Part of a small language model's weights.
Size: width 224, vocabulary 2023.
Architecture: LayerNorm before each block, learned positions.
Training: a variant of Adam for these matrices, 135M tokens, 8216 steps.
MLP neurons of a small language model. Each row is named by its layer, matrix (gate and up: input weights) and neuron, and shows model dimensions 0-223. Each number is 128 + 32 x the weight over its row's rms, rounded and kept within 0 to 255. Numbers have three digits each. A neuron's up and down rows have the sign that makes its largest values positive.
After each neuron's rows, "fires on" lists the tokens most often at its 100 highest values on Wikipedia text that the model never trained on. A number after a token or word is its count.

L2.gate352:116113108118179141135127151166125099217127135090151179145165125117113114120088125187137097140145138117083065109150110119139122132166159137147124082119105157140137109090130151127144120151135140154114123139137059162121181060164123068098140120121127172182172169155124073159121079112139134071125113139124114137178148116141117054160051082111136121125168142131089164152132176135115134142120174167107113064154153098132154143164087200156194129146102044143053148103137105098171148116067156082212074145179114093155181115098146115123076072112125163127081117117173163117158155140139114152109149055128158147116142157134111142109150177172156111164115065067140087140142148072123108146156
L2.up352:163129087151199146185122128139103132139118161101233172101192142116123113129124119108151151109155190090067158122134135130099116119218103116058122107125148144145114118129169122113144119187113110073134111132107149129142133105150156162082187122130154108106124141105123139138104155173140095189121044109101118093060137118169102112102111084168057137104137154120083069085127104124207112144097128199120153112177123103098063125132151130173133054088164141170112199143090093179127154122145141127137119116157128212128152097107104139109144062126142096088168143104118121116122107167188115147097150138129162116163146141096106088120131142099195119086126102119087101111143191149148137173162
fires on: " w" 34, " se" 19, " le" 14, " co" 12, "/" 10, " st" 4

L3.gate141:091131164126174068108117149108102137136130113122179120147125090159072148105098122117121145106146089149172110123147140176217066095096159085140159108143103115169143148152096139145124114107123127130130116139157112141185074165090168119129117132145061104139107162121153126111131110134133112180150136146116120115072115118158153086182099181145137112113141091076153153148116200100138105147127148123148156060116128143110166135142119160050133114037161075056121159149165129198201185121178154071079166194037169120053154112106142152096153164124094084103137122085159102139196069123153128104094189136128156114112119154137126081164134124132150074126124128095127112144156121168130145186131
L3.up141:141126134116135129119099127117075104101129103169101076059099050094183096119141220147176130146205152145117119171102135088141122131095132107112127135145089122106133144152106153132132155138110133106110141156161076088101123134110128222118081116154126146104127139135102151108121101108133154107176157105072125105125180154167120125179141124140172178069108121136085080176109109156059117048163117114101163131130092095110097113127144137142152081166087134133116141086136168081143123138184114156186091137165145158173121193136151141086105143161082131177112059169091114131119132049131097184142151147132166144162128142205028089141140096145127115194168114185087106139131111107157135116106
fires on: "==" 21, "===" 21, "qu" 15, " cl" 6, " between" 5

L3.gate30:065101096124073152150119188124091126099139152127144148151107107088103118143090107125102203083061137085085167172134154066132157083128138139069140176095092170126087132165180130146119107072127156133134127141089145115135143132114122150100115117155146189124130114179123096141136116169160135123158118116110090085166135109142139186113143051113062178194073098167077067136121179205170168133176079142137101140132137116160137134175099156067130009115057149099164093162132141196150092115136145096210073075128169158165136131156147143138164126121128121136162135068132160135130158141115131133172083118162156124155098100123130136134117127144127111146131130133132135107100111158132175167127
L3.up30:161094101115103133155168110155138080119128138119100126096119131124106110164156096107181074160133086141080133140152136099173133078134084196124198150086124122041093152147197111127105179137118121055094133149201169170126140147112109109130074129125099195144114073151118152065172126116120124171133133102076132117148096118133110185135187151093096134193096077163140078146109199093101113151139153147121082211126146154141153125150144143083113138169121119143122132189118086125178164146171106123150117087102106139130087152078093124106168159136108097119155167118082148124156153120154118108154130138100177121188125125230088107094141122096122103131154150214125142157111143190121149148093
fires on: " public" 24, " commun" 20, " organ" 19, "ual" 15, " soc" 4, "ital" 4

L2.gate325:102077175137098120091102088137084189115117116132142156097161133082152162157179104114149114113119157084107151096123099103096118132159152132151125082172177141054162072158163144145077155132166137194126141048099094109140166151183169153134117069154125080168134119085144081074153122126153092119161150149083124123116147163158083134148143158123133096093159080136108126099101107095150117101158194116164162086187158195110083069140129171117091102077110130200111130140152101228131123088152120130128105114127095171111136149090151119184099114131177145149139133119129080132196083125151185157142174129148123130095074120119119150140108122082098133114111150153150128087071141088205149180112
L2.up325:092115152165118138102149112178121180133133092166106094082122130111162171135104143154158143107125167106143174096112099114145110132098126088139118172165152119067122113136171131149056138062159078173170114061049157086121162143144158144119171080127195085134113149126116137123161089117133126165184120122103146109142128142117124168111130189082148155124142083157056098071144076130158114166149135145167216140178079166116122098145224141080094100070118087158112105095172079139137131097091124161111117106137114127102153095102130117144219133121096142097138193125102063125091146100133165113150184096105122122148098145050154196148151115088100134109128112100119145139089116087115107162143
fires on: "ish" 77, "ott" 13, " American" 5

L3.gate380:220147114149108148144086178132034118171106093176105134169113120079130065119131074175101146133123197091118156129116125135155149146124174070107138134166141119163110109135169219158164121102139093110105120122119127156131164098124087041101181165137121100133163121142142039127076113118135152101096122123153116142095108119140130091161133079113153147163124179116107094122216137079154150124179188159182114122148150074122117148110101159098137136160133116110096187071157141165134106045142119107147079114143130114135121094124147167148044153150160125100109092113141120162096160090157120156097149116132123131087198125062118144186108117174133181124118106120105130131182135146120136129180
L3.up380:141095094158185139133084124141137121112152149130163139089185145155162099077121102105159123090101064155134090136120127140074148090122096124134093108118127175160089113134169163141195074154169116106115170124098121079058115133069175128119207174148131095126081100133059127103128163102159198119134101172097118116140115145096111078087081163139133117101167155184205140124107184134153215100112102139125151113110183111157118125057074194082153125089130082104093119137157169162152105139137144149120166149166169069142119144120169124108120109067120124080107127147201162121110085158146070150081061135146145107115084152093102097152163133118158147129117107139122112118164185101142160130107
fires on: " go" 18, " re" 18, " sign" 16, " l" 14, " co" 12, " sc" 10

L2.gate61:086186134168152143125086083119060163144144153154128134124175144096145139064149154112131113124164126104077119130141144115091087117133150150122129108160145068104153071156132148113107107065125175142168145158138171153125125120098120150149097135135141127075178110066091122144128125221116186133155122113192123195129078092110137154049142130120123154122161078101082097097141155159145106115152158138186137120221156066121154133024093140131148129149097083142168097119098095193147141072129138072133074117077130134119091111127104116118162169103128140130154088081118114101122158204165167080144149141147096103085126065071072142109157119139106162130130082162085127148119142118149108077138
L2.up61:149181111189096145117152104160103095113151147089199078156166133109140164108216171114125014139125123159111083141113129112123145094133186123186167093125143162128095149078132080073118126131144153105037117157166172152160100059124074131163155108121196166154148097122114068169099123149142119100100102124166109175161117065157170117073132149151118134148158182135142044108129183116124111111127149079156120133120139144138169151089159156156114181150112154144107121128136173131158115096087143129119145172112173077147060159139133168120122153147108140120090078124096121124138139131110090124106143131110091068114143100100155210153098103179149181183140141161081105124111131117139129105108
fires on: "les" 36, "ve" 11, "w" 8, " German" 8, " National" 5, " Indian" 4

L3.gate329:150157134134118123123133155112107080176104134153138119125109114112239064077178165134185126152115124091125180154092104136105112077116118148092097078211087146112168117166137123154141138077108091138188162087164129124102109200107103141120181126133107048130144148115126112138134096145133179121156110177190062143128191103076116096192126167131147139098128103174117147117084144179103102123143048138108125130114105139082096110149160084157127114131116210156151113122103107162121144113158147092103162148150114183118185118192091140152138147176102129134160154113094129133141120146141114132141135129129124110054184111140153156114156142052110095117141112130112164167092138125150147108010
L3.up329:090143192100183084157125110109095107147117143106148143099069138180162108154174129166146131090104087164142210152108135129112086079099108142116116158128111125090088149166126169147132134170121087120145115038140148114109081160113064137141098158101082162077129187142179136133184138115137118167153085128101120158104114122128130127128157115190089100100109079153126132081128191130165128140141127117085161124136122145087151155100152135129151083091148155163060086186143134159136141131129133110082143146096146071141106088108112136092094221092113136107184147122167061145048079125119144078153118107107158129093149120144109191094178147062134069123202169127115102148125166154103164132067
fires on: "ater" 42, "ire" 18, "ower" 10, "ather" 10, "ole" 8

L3.gate272:156148148086118153069134114081140150142123127049175136154188154131072157136123082178080193073160100074176136124118154161122143131089154077122112084162138109181157121145101197164107087146138104113132097120144136158173114079108105153105097139136106160109185130142108119088041151158178121111065134106176115071090139145078112112120131125112173112157114135112112118159160092098204132128150162121147123113090142136119174133144145147150119161062180056084103174105082132177138102146139112145120191110140115133098129125109102054126104105113120154065157085155184111173134104105144154143036160076140127128103154152113111116157137114130168139116091113149160139142210105106143169120185
L3.up272:163135096151083135130111132081126197173140067151163163149168140076111155119170130144083073078128123130128096119131112137103135127096148076104110099154185163112135092078128155133108073137160135126151098107181117188163146133184128124163127125131101138130132106134115134086101096184143103185111095111173139141112136193083122066167089166135134134141109116150122123175126166088129109163095161150137155135136224123120140096125097111076157127120098130093128162150116143200122085120133111046144156100137182166102076053088122125193103150105126167120128127147163135129115101113144163110119101117162159204103186116101110151145079147213194155135114064087104114069148106119157204080149
fires on: " re" 63, " sc" 9, " appro" 8, " Re" 5, "\n " 4

L2.gate407:120105174127102174135151111153133145161153207145164161129142111127083141148112121169126111050152112153077059103133143103117112163105096094112059096163139088176146160162119156105128069155135130159154126184164163180171136116123148132129100154087139099131147115061172141124160183147160166117127079116148132126127127151120101106147118105130215118121107199141082120117125136095150092180133130123153098200161146164148107096102127120152124154113143123184062111092179107112166123152172120111124128101145140088200073112102129110139074061101112144112149081085109026162136128100134127141120099103186141160065111113080080182112103115156128157142116066070104172140096134150077091125081
L2.up407:081141086104109128136146159158139127133122101107128159096131138146121126122085107137096139175093148116125151086127123142153126118097144115139204118094107091138161147101113109143185147102120115100138123112149099118071179114127173163110127171140131084105098182094139119099110126168081131143097162181079135152122140118120146157135125190063141144055127109122176103093094190091188093134133144138132148119078161161125127095074103160113139135136109108138162106045115092125071088158137116182161117140211112094115092203146177056184127124158122137108145117112150147157092121171161095104138213118214144129178102116192112089073073078120150111169123173135108131166129180148136050191082
fires on: "inc" 27, "C" 27, " Ang" 15, " Per" 13, " elect" 6

L3.gate422:098086128081214174128113086141120113108131127108134144137114091169149157133131125182146170115147119128157133124120130077128153125150133098076123119076134093156128158143141115119099183111130185179115110031112055123088128098134176160067082094140078160073114170111099118147126135140184160130166188154090141122143137050127165156117173177185122090130143123114141107065159161092123171113121126074119115090157134107157144177142177168146108116108155107147091103124108163140144135125139125133167104203135076151136174166050166154098073164159139077110062110100152102133129130127170149134121141111156145161132119151202079069125140111072118118167110091133195056136152106144138110155173
L3.up422:172151141126160161138183087135133073118058120091076121097158057096132129148120184188183134110125050134131122087156126142072110119134159085156125116241157148100146158155103109161088126093150130128128123085155161124108087144116163167176107087119147151110123139116067105147144040118107133105105146125153108178115154130149162099101155099095133122145101147135127087175156183156172151118158150132135168100127117140162136122116107114109141135078137081112129158110161172158167173099163117121053109180179069157110133122086100095123137055140062126100116175143118122215105186138160143097129141141069095133122153077129156110077151120081097142180163107138094144087131111179122082144116
fires on: " H" 38, " B" 20, " b" 17, " Bl" 7, " sl" 4

L2.gate252:164109059142094101130137125074111086111118135170145120178111115169167174120163167109134123125086154103115179120127167081158151114058149197149152076156153118097154169139126152079154111056169114095153152113174123100148168140148118123092156166137134123101090137191175229076112103140118061202189101113122072113114125121114089078154115168103138114101120092168150137104162043155192119135155080079116153135110099182109080166095082115105102069081126150116149097144158191138141112113178127099122170144092126102130131104085112158109159112151121073128126126125159108152128104081119159115107115104211115165127117121170133171098137123139132120149157150084100140176162175154106168130103
L2.up252:131153099172121102195105184099173104118148137086151146173105135112151105075182115121189099187167128110106096107092068137137090115170107132126093091147160143047135116183100109150113097143122150111151138158113115158112166132125104035168146157147123114145098164176181132164160079116073099146144105144117131156178118124148078133206173127151158087118126100131156112095109174124152115080109131145109135105107174116160107122123108128139187088112119196094116079099152150160104176175131114100156101096152147101094171122138107152139144119120112100148131149087116183098147073094123142122104129116092152189105138151166201142155068138170110062097117180082133147103040158094146218116120
fires on: " count" 21, " med" 13, " House" 11, " soc" 9, " Church" 7, " Soc" 6

L3.gate351:189129134148147127083064134097134105092139128092162064138161135117158143098105133173152154133109155138176185178115138136048109057105074119124085074193108169127156153153149113110132130113135127064064138141085121130151112172141080105136132132100162149152106144146081156149104099113111090141138134200206175142184133138177173102160061170160149141133128110149096048130127117197171117169083075110094165146077139118140055095095119101165101116122101095147102182094080094130125092109107145138176153122140185161124113119118134128159184071112097108121102156154154117124162151125166089105099103103124074110086181077120170163104162153167144145099134107089115168112157160138132138134103
L3.up351:152103150106149119139110150112092113133128120141122191063105106085095141148105096133138136153116158074085147118116138191214155166096135084077131107185070131171096142180098145160169122187149128175136140159090123058187157125140206136124091126161113129106195135129202192107105078113133048157133095142085149069089085160110084114147154145106166091133151110117112119129150120145105134143141134160155106106157167137116161096148101095155146128065090110120154137101158123124097155121114161186109112119115104183141159208112114098101139145134118077128100110096115109120128147157089163084102179070142092151174108157170133153130083053133114086115173075131112166082120198129133167095152
fires on: "id" 20, " med" 11, " off" 10, " head" 10, " Off" 6, " red" 6

L2.gate204:109133171123179161076123129144105141154150099144111117142116117165114141165141089126124099122069164118120189095151167096141128092077170106121132125166118166183126167104108128084141143182094172130127093139086179177154116096139127109165082153091119101045125114122158079141151102139122157142059045120134167146147155100158110090133054086162122091210170155132112189188175198069086143134134097143146073128172158123151146057227152151126155103145149170157075126106121148065175147117156125128139147092147105176133132188126082082104148166169135138124093069127094115171134159102131155179123125108135139108133111135114110169117109092112149145132106070128106116145138149100099079099164
L2.up204:104153149098147181136136103131115054159121132119062135155137101083113195155064142143119045128133097151194112140094150145141147124114084090100138110110104067178155128129074088094147121142144148120161083138151125133085137163103191108101156154113114157144132107165095105171162084128134066170108131130197133171158156096131128071162058114119130106124071134106136108122114132127157110138170138128155122124124151141235126072169167144130156130129098104099091126139120083147172130158104106102143146132110125072091141175159131148126170183123138119080068052079114165134165147112153178157126129098127108082063109140102132142089156125152154120125023064071143151121178101079137089129117
fires on: " W" 53, " E" 17, " L" 17, " Sh" 5, " Y" 4

L3.gate393:155111152126076082159148122101136137144133113189141153111113161127108120097170114130084162088137129153077184091200166103085098098138143148104071100072160174108067095181125101223128121115121079165155121137105104164143132102150179130107122121143175120129139154131138131111141150104104070160136148079089140093123135073131083170135133091145143093085136095165122194175110146164197108105126120101113171119149158162076177101135163120073119092129149149113039105098144113173169110116171093114154139119106146140174176100124112095157132064126082025187142077165110086159137099072088119151142140118178143128140099135110128097101148122130104076117092159186118161127102149132180157165145
L3.up393:157129147107119132157161130117149122138119118131169162161196128081106161146108113125152162089081026142081116122110128065088104129109112128118077095088150137100171149135137108143080098092154078162113090173136120154189184156152188180111114096128126150191180157140116113083108165173152062138176163084099069074105180124106120110106118101125140094095108111164130172186127096150155101158115148200168094145166115150124144105095100152112100058085120117182067129118134119121188117115186121133185121126080115132068149102124103074159132115096113092204114063105118129130149106137127156181150086094149137121173144146148108114107121132135108116120069160182188147179147141113108164157152
fires on: " Mich" 20, "oman" 17, " Phil" 10, " Ch" 9

L2.gate4:113091103127101128152086088123085126187151178146113197106156112119128193233109138140142166099096160068120180130129106105080114148153114138114100121140110062091140180182105133089132169162145134204080157178113147118145114135152113114097139120128153127102109151142158166147143103107111142126128170131136193108159062121145065106150076103140139122103117150124099126175119144156136143130160151117189111111112128173184033077110135155153146121089148137129138115111123113153098128173144144118150091097166086144130055105114095143073069092164160098172123065125096088167154134140172114149116201164139126061135167115102042151086154102089157148151168114144162153113105131141119100164066
L2.up4:121129125143088126114127095120080186136127148166134177086121131116114123154147126164126150044198157066059123082175146121146129140120093105085126095141093120100141178172118140183083196161126138172109109125117154139112152108127098160105062133132112057136099163090095118107147114113082158136146128118136165106203141141113092130140095131115169095108153120127148082141143156164100149114116105154169142140165112133132060080135168175176122168030136139110125113118134121110124119151147139136164083137191148154213145109071100144165123120143153183166118071143142112160136147123160151151140156144184122102095185146065079097135123091071112079136177099064103189108121139140113037117087
fires on: " Is" 25, " Ang" 15, " Ab" 15, " Per" 14, "amb" 10, " Rep" 9

L3.gate268:142139132109115152118110153155138138168128121072161098100113178124069099150139135109120119136141146123109144137122126145116126086161042132111103112221187145148131054127163143148102122112176112161149175122159119093091169146117140115075134089166103100118077141138159117155170100112110123167131120141168146066101105104181152132133075152067175126124139115124162135034055140181147156143134119164083115088119131189128157072144122162180111164074142081143141121101136125144100178118121099130153140095138189174183160152120124106167116154140147146113082131160084124130177163151075132121042126146094114169111094129083242118133133123150088106092186104125088185062130159117140107168133
L3.up268:111101140112133115146145154110151078093132103107170122067133158111116102094166132110146079140154088148100142133177109136080109116157117104109098132080161200109140085131137052143088127111139119176106156114130133119093215160146152134112127119114140173186122123100126155110169079122092071175084150145138126127060145134205083151126129139131174137103150120139124157112117085123131119071230122141131110130161121163118139130149117137113102072133074057155137087158127100162052132000131169106136146137111155160195158158092122118104137168096098108123145131126102193134158099171056158167129109102107180188154075110150151134094135152158088092138160129132128151129136160060161096137137
fires on: "ric" 50, " pop" 11, " prom" 10, " ph" 5, " col" 5

L2.gate143:128066161150118080108120169070080114099128125193096148216140100121135063094170065113160081150119135151124120141137091138152168161082113180109112120144130167098072076116198122121107048117113126097138137149146121111166192151139115112180096136089154103099143104213124160126150107125145122173144101168118140182177145116097104145088126091081161148126115126110141157151152168135133131168105084176131113122101145080143139124163109128130149087138066132078156115132115148085163062181149143065121125150130137117087113100146089183105156159129153095181115147155113153116155055151159137116141157151131162198125126089146173124132162184166140086131105114117103185138143078202171154063140
L2.up143:122205084123136121144118152155164120061137061081108096127172076107124145104099118079182086093041096116141159149125105152150087072123135159171090155121113189166163156118112075121101132106164130135128164131115158115091114082126102123114080130122206177126143126141101206173117097165125132099147126141119105108155125113120187134112091054121132093137117150123128096102125160118143120134153132109123111173093147124210147131168101129133092137127144061142123126085126100113152107136132197113102161076194163133115051136085120092092172062112096193135140126081141147138099083161096205160165133125104107109141125100146124202149224109145148162144106132129172165150147108088115108155130
fires on: "ace" 20, "omen" 14, "ople" 10, "ociation" 10, "iety" 7, " Japan" 7

L2.gate141:152162104092114150135152118104073047103130130109164095127121132092037108149158133104158144155079088131147125138130093125165141157083119109073097153168168143156113159203170143155171086162177158106129129108072050162081152146135136106070125130165091080141095135164112123159130146153115060117123174138139093110085143092141144138150038139148176096144115089130114136041140116146181138097139115172139148090125125144155139083124072134132123090130114063111118176111197178138120180133126127137187175133156165147135109149097151132156141111074119114144036156119135131142135131122156117146100063084141144148098107133089166149165053143172145116112161092134081124163140197174121161144114
L2.up141:088126114123114114153140148163077069126132105192119107086062124177135101175132120149120100114130133170059098115131098058136115164088115118118145158098125121073063105108213092134123155164116105093103168150141126166096160174136102163137125183145084127089158119170139095132145073126113108177108193111089177118138075060127119101119123155085124152147137196157210140126102116160117113161177131163092111139216107134135119155136148103113176126164106128169126150121195079206158105158108138081142095147114145081180126087095140160120104144112102133128148095155171182106124091099145159141122132157066113126059137162164101086119159167112129144160110111132136040161114121140119084151091
fires on: " ph" 33, "alth" 14, " soc" 11, " prot" 11, " prom" 7, " family" 6

L3.gate21:136135114147167149094093163127092110170141138141062116127144106131162073134107086137083141151120123065138107161082119050137153133140066089113165154159076174142135145150158176091151084133134176119134090179111088055101152088136109118127116108090099158154137168114122153106144097181117106175079167166151066070166129149134067150183115095136131168165108140134096128151159126173095111101132073116121125068114122078172109142209133164153114083105131108161171192097124173206185135094120192096181082121168140113184127088166134151116112148184141131076138080075127173119122115081133147186110151115133137157136166096168091141105152124106177137150123106075126087105141152124119102147152
L3.up21:130176136107221173104116140095110100192105124091164103093154125111107081127096069152127152119100094070145130123077139090135153134144104077115143135186073163163132108146153198103138132090160142105135130131096116079100134087144111104117163109100156191124136209097134129152130086158113110122080112175129101096122128166170084147142095092104128114149130141132158164154127140202137147103122070138153145089092157087161126137200108197184117035107142110147138176066147172163120108103112106151171107097156164115186116067146136121131111072113104177094129084168115128142096132087109107167152129076132136121138167141120140179101172102096153152169123102128152124163188195075097081143155
fires on: " le" 64, "A" 28

L2.gate403:134072087080132113144163098145126128116136152112125202125148146079089171146142137106137155119077121191162123073154146111085177106139150124111075178114099162137070153152137118144105168136111149122129077144118129117130145116144163124143076139078146127088111087123174148154121134156139195165102097141144078158210104109186156099079140102160183191055125117163100164164107142108102095142154172119086143143039184136097129115207072128119173169161130143145149119146129123093128089083150120179167115087174104126118161138143084117115074116119108134114127129182084120140169099176125083148152131098171190082210103111088137149097072099114197132144148088091137143108133076142115100120114
L2.up403:138140144076065146147110107190136173061134109099121104096121074130155151130119128150118104117183157143107136074088125129096098134127169111119109154074096177134111108101132161126059176175136120086075147133167137122188149129145160116071046071129152165113050141104148111150164116122092107166131160094111179111107143134119110103138099121125164184154091142144115209151127168164077132093123148152154129164101141144122087168230157133058126151141095132126152197131120158134131145137046081162110070133099103155142137073084106177133118115180135147094146125103154196107132141154109128137175188146111172131151099165125139205117143121080140155136140125068136086097127100141104100107167
fires on: "for" 32, " Comm" 17, " Ex" 15, " mon" 13, "our" 13

L2.gate383:150136095111116096103129132101144106107107165140169128136096124130134131120113110102139116153157132099166126133081108144111148090122150137116129148081166097148137152183119145150079093164150133170112121090082082182132096142136125067085092086101196143148128120101163147119093109145111128121149140203089065103088099096139118129173152144180136123105138109048105156053147145132162160136139157099126159116136055151064096071103121195068121109089150131174112152216181118082140146118117142169166122136073069097085134133044138141127119130131088174109123170117132059146131153111117117098140231116107117108132129169104116122192122160161097151112125098198166102101147119084195103202107
L2.up383:124145116116125121075136082123127112113163083198128105120096043154171156119112174147078163141140138130155082146118097174223029100123105102127155165166194136100155164109061178130107089089146056173167098116118118140214129113113171110090167192139107163093148178110121126113092120117121092104138145129144127102113123135157139152116109150112102098146140142110076135203154125104103097129116150109166097123143099188135087123146113127152077083161151064105084172152089177108166149118120118151034143170106111094100118124123142076050139080124130120098142127136143121137143107125132134171087179133127180112128175131134121153174155105161126150110166077201104137125147110118119125124079
fires on: " cl" 57, "===" 26, "====" 14

L2.gate10:138122134133137119184093196099086120129136057112140098135155141116123162133131142113088078115108131107139116139113117129113135125051116106185139073113069171117077163152157177103104129142161129124088115174166044091149127163109105143166119140153176093147107138110111079155165157121147148150150098161154134129211134103134148147152086160095136091112153138177204126171072143146106123200083116136099122107090168143102229142098094131101173090152087143154129170176123074112150087109127124097134179173192045107146050113089158151133136150150150090113076095121112144098169113176149108104188141102159149151132103093120131135155160113123146144115151158142048112132149096163123117124059
L2.up10:174120134213134086131141145108146085157112135120106110175159103121138165095152163070084123135104101123111085096150104180157146180097167065130171058169140086130105149163117134174100135110120125123121163142153191118113139145185137131214124144101183119118165104093120090142162129127119136113129130106189166185152088084161136122072105108112066138147189167151169097161118145110078106124141138151159119151105153136143166093155071103106171158141090115195096092157172067121183137077130144107135126141155140113100079172193061107080193119160111171096113090125093130107109121165157136102126129152089099096123169070075177157118102132148084167088161125130074111126108120118083125067125
fires on: "oy" 40, "rom" 24, "ep" 15, "ack" 10, "ith" 6, "ay" 4

L2.gate415:099133125124149115117131125105116164145126127087101121160119117110098117116177063139130076041150144153089145123131112111136127168101175114198123157150060149134093098108198142166068122184153131135137134163101108145135106115165103195123050112083122167126057082164149159138153145137149153139110096113080145135215141124146119148117164126133152159121093135105085157141081086118108120164109161174127145087121140133102172110154158105089180128108108208164188086086129145177103077149138173139093108143119053086086131106127130148160105160148098139100133063162128130134101141130094093135162151133160124156119000093109142206100184140127105130109116143062116118133107114124189124156113
L2.up415:162106166124132155126128127125135155077116158101117116138139096107077132137128101081139093052075157177099176149117114119141123125102124119180096087138090122169106088116158159178083125166175083141089149185117192169139132093129122181122085116072125116051109110124072173103127114162145172120107065084118104152189095144125160100127150099126132173109088145128087140173105115117118133117143187202185124164097139103132172118162131085103136138128139150159190111127131086159154122124135143126078111100168121093121136108157120108129125094146111177100176045149108075123074168105109118150132113127154149128183038098081178160107194148135144180041099095076147127119135155102172073152127
fires on: "ru" 36, "ran" 36, "for" 28

L2.gate312:172127111133131082136097134134085142108121158153150086133138114062116144142102154135164118134167164124135143110129096137147123146130165161090185198128133106089096202183128184115120099186106062100091167139163110108112191179136131121131156163115162052098121125118155171189141176081088112135115157174118134112105127124111071127091103133132174177077177112177118085106129066181131096143127118186145107098105147165072150118072131112157095060132111090136110155092122112100101110104080099132188100177181082144131117145110135132103137138097144089208135122134092144096149182120136081063101158117165140139115103181123141146161106084102174134149127126198098096094134132137053101175076
L2.up312:115144132131162157101136103169138136163120173139115168103103092141160103154105130099122148166155167075161188154136127058120114078100100137112130168148098155071183143111159172103086115110130105121124138116158181122139110211110109157094151148106098122025092101035159137166173080151063151152103105132104127143066111119119133087168158084116107125123118099142113131092077089123127158114116138126100157144115133119131122149181152127182158090078185082116158117164148092146055150129113122127153152136071122152098109159175111044101122102109118219130144141126134115133116086132156134098078159128100127163193143119146121130118126179079128162079178089122154073144172184082056150142143
fires on: " imp" 22, " dep" 21, "rop" 16, " Co" 11, " sec" 9

L3.gate287:153145157145166124102135090173174087122089007142101067120114087093092146118101114155150162169117106096177140112151135076150108089106100140121108119186141139200183113106127083147110187106105160123083109091076129154154085122131152098163150138123081105151123120103099143142162135132148139125079091160158176150101143117160175147141099154174112072154117153153092150102101134134144104165167125130110161117112072123188123045159154109139100165152197144092121195084129112125145153167134069112135123150171157182128140084146111119164151129128085164155139130160096061162111178106128155140037099143092096094098144085096123085069164108116130168122124105127154183109178162116181101115116
L3.up287:169125144133192139147111107147179119099103077143067138087103148133116137120080066160120121148148089112159172127124141094133090111110093127095137164134113103160143145147086065129110182149109180150143079134122096137094116155128155132120118159111065122149119049063095194140196189170128109144135108120158113128106159136126187152157162122233105097092138117136104169179151107122117192081161099116081131127106127108182150121078108064068081160101162147146098118138142087206172120120132098121150159125161101191136150151134130122102175181164108121119121150118092085162132130118157155132210072110152106100138155120190119111050110116105171151106093104103159125120159183103164109155123
fires on: " W" 70, " Y" 5, " Har" 4, " N" 4, " K" 4

L2.gate90:141114131091119085066114094177083139111166170184106104105093110119158181163106149152133123134094097143144132140126133150140155110093137156145162199133142082163127073170147138192125145097150106153083128105109141176166158126158184106135137072112114088159155164149146140190126128132150132163187150192130136150115130098105111119105119160165104183114142105169153108084104086124132081190219131084116158134164110162115134129135162135091050133088126106106098149119166049096214111065120115102115127130111134112095122103105130125087107186118049132056137127213117082161111114082098192115131134159087142115162131083129134128128157139048121149169162115156095127154126104131123058151126
L2.up90:163104139131087118090119138123093115120139147156128097106141095113130154147126146148111109153087105161182148133129147149159137095026144152124081108100177165111110199121109165171132077111144112137094084117155125150143128153110145077100100138111119094152086169152193117178099061143109129168159177181172113107146128101125113049087097134132228145106097085131165094098158084162175141136138185104079115142102095146088106105109118133107088161082109119077068149122164096053182144090192131072090075120111142146121176125049133170089098144096086109118129106181131074136131124098090135112105144130100127070150159108161183159150124169115162152130134119127098076153140115126109061163143
fires on: " ==" 62, " ===" 16, "==" 12, "===" 10

L2.gate341:165163134117154102128135114170101145057118148117114107109110135071131105152162133154123097123116101088136188154146184117176114112081127162064109107200081159124109102186187145107119211079101122133129208133109167112164154182148079086117108153096157149145092072152196108177153109081105121131174113104134177106166107115144154124136112151161133130179118151151145146137097121095092143112108107108122152170130102096191147135165157115141124146122140151109146083078199114044140144132133094160143154056091164123143103136151126132152123125164155146102114110171053083132132155053113133078156138164140155128149113117030136136098097100105084167120128056184130137168073146116154110110159
L2.up341:143180118093100149140167142177142135082138111187132059085089129120090138167092112110109163172108155178150141127085142112135090077035144098108050157106108069194183200095115169135110136074145109099115138094130093137125144079101093173094084121156114099166056157119120118130107160122143092155163115135106144066157155127160143183116129156093160143094096152147119125107095143102140098127154129060058118165109107086130088129170096174137147127093177089137139127106142162036111134150166124178104144135109197164122099159095173173093100156100109180095147132110192175152125163134128098132089110111140181141133092151151143168102152134142153120138164114131126175143091114124098113187097
fires on: " Phil" 26, " Rec" 19, " Res" 18, " Bro" 13, " her" 7, " After" 6

L2.gate446:096116126116095112156070145147115157118106120155134113085131102182195157100153107177080077128074148129091185148101110077112164070114111125152093110112135135177136154153125142140128141224174149156146168101119077128194108149162122166099085141108105174125132100184120221140129067124126163123158187157090097094159132094193156109140152074163104094161098079150124099126180128092132176159158147104110115133163103130134109126147105114083112134166119151084154131156121128082169092131111126119205065137151128115154096111167171123137165172162180117079159143130105117158099169119158160111133162158116143121101094084166147061183076147151127154148111090149138094078120091144115123041089
L2.up446:164086142138115083159115143142144202095128144128100146157146132216160191106133201115090124138113165091162143133114129099138103060124092114117129123112088154132189152078117115068088104118140180113131173098119159178168025130109105172065195124121101131120111130130117108152078153152140140118170106104087126099096138132131131113124117120105115092125103072095140159169102090116182119173160155150113052091213099160190119132196147186142095093114131150114144095098117155091105102099140167122096149084180109108185119089128156111091164104116128105177191143074148129114116124079172160124125095162095091127146141127160116123189163170137121134151181158138161092133178083114108106124091
fires on: " '" 28, "ordin" 11, " \"" 7, " +" 6, "===" 6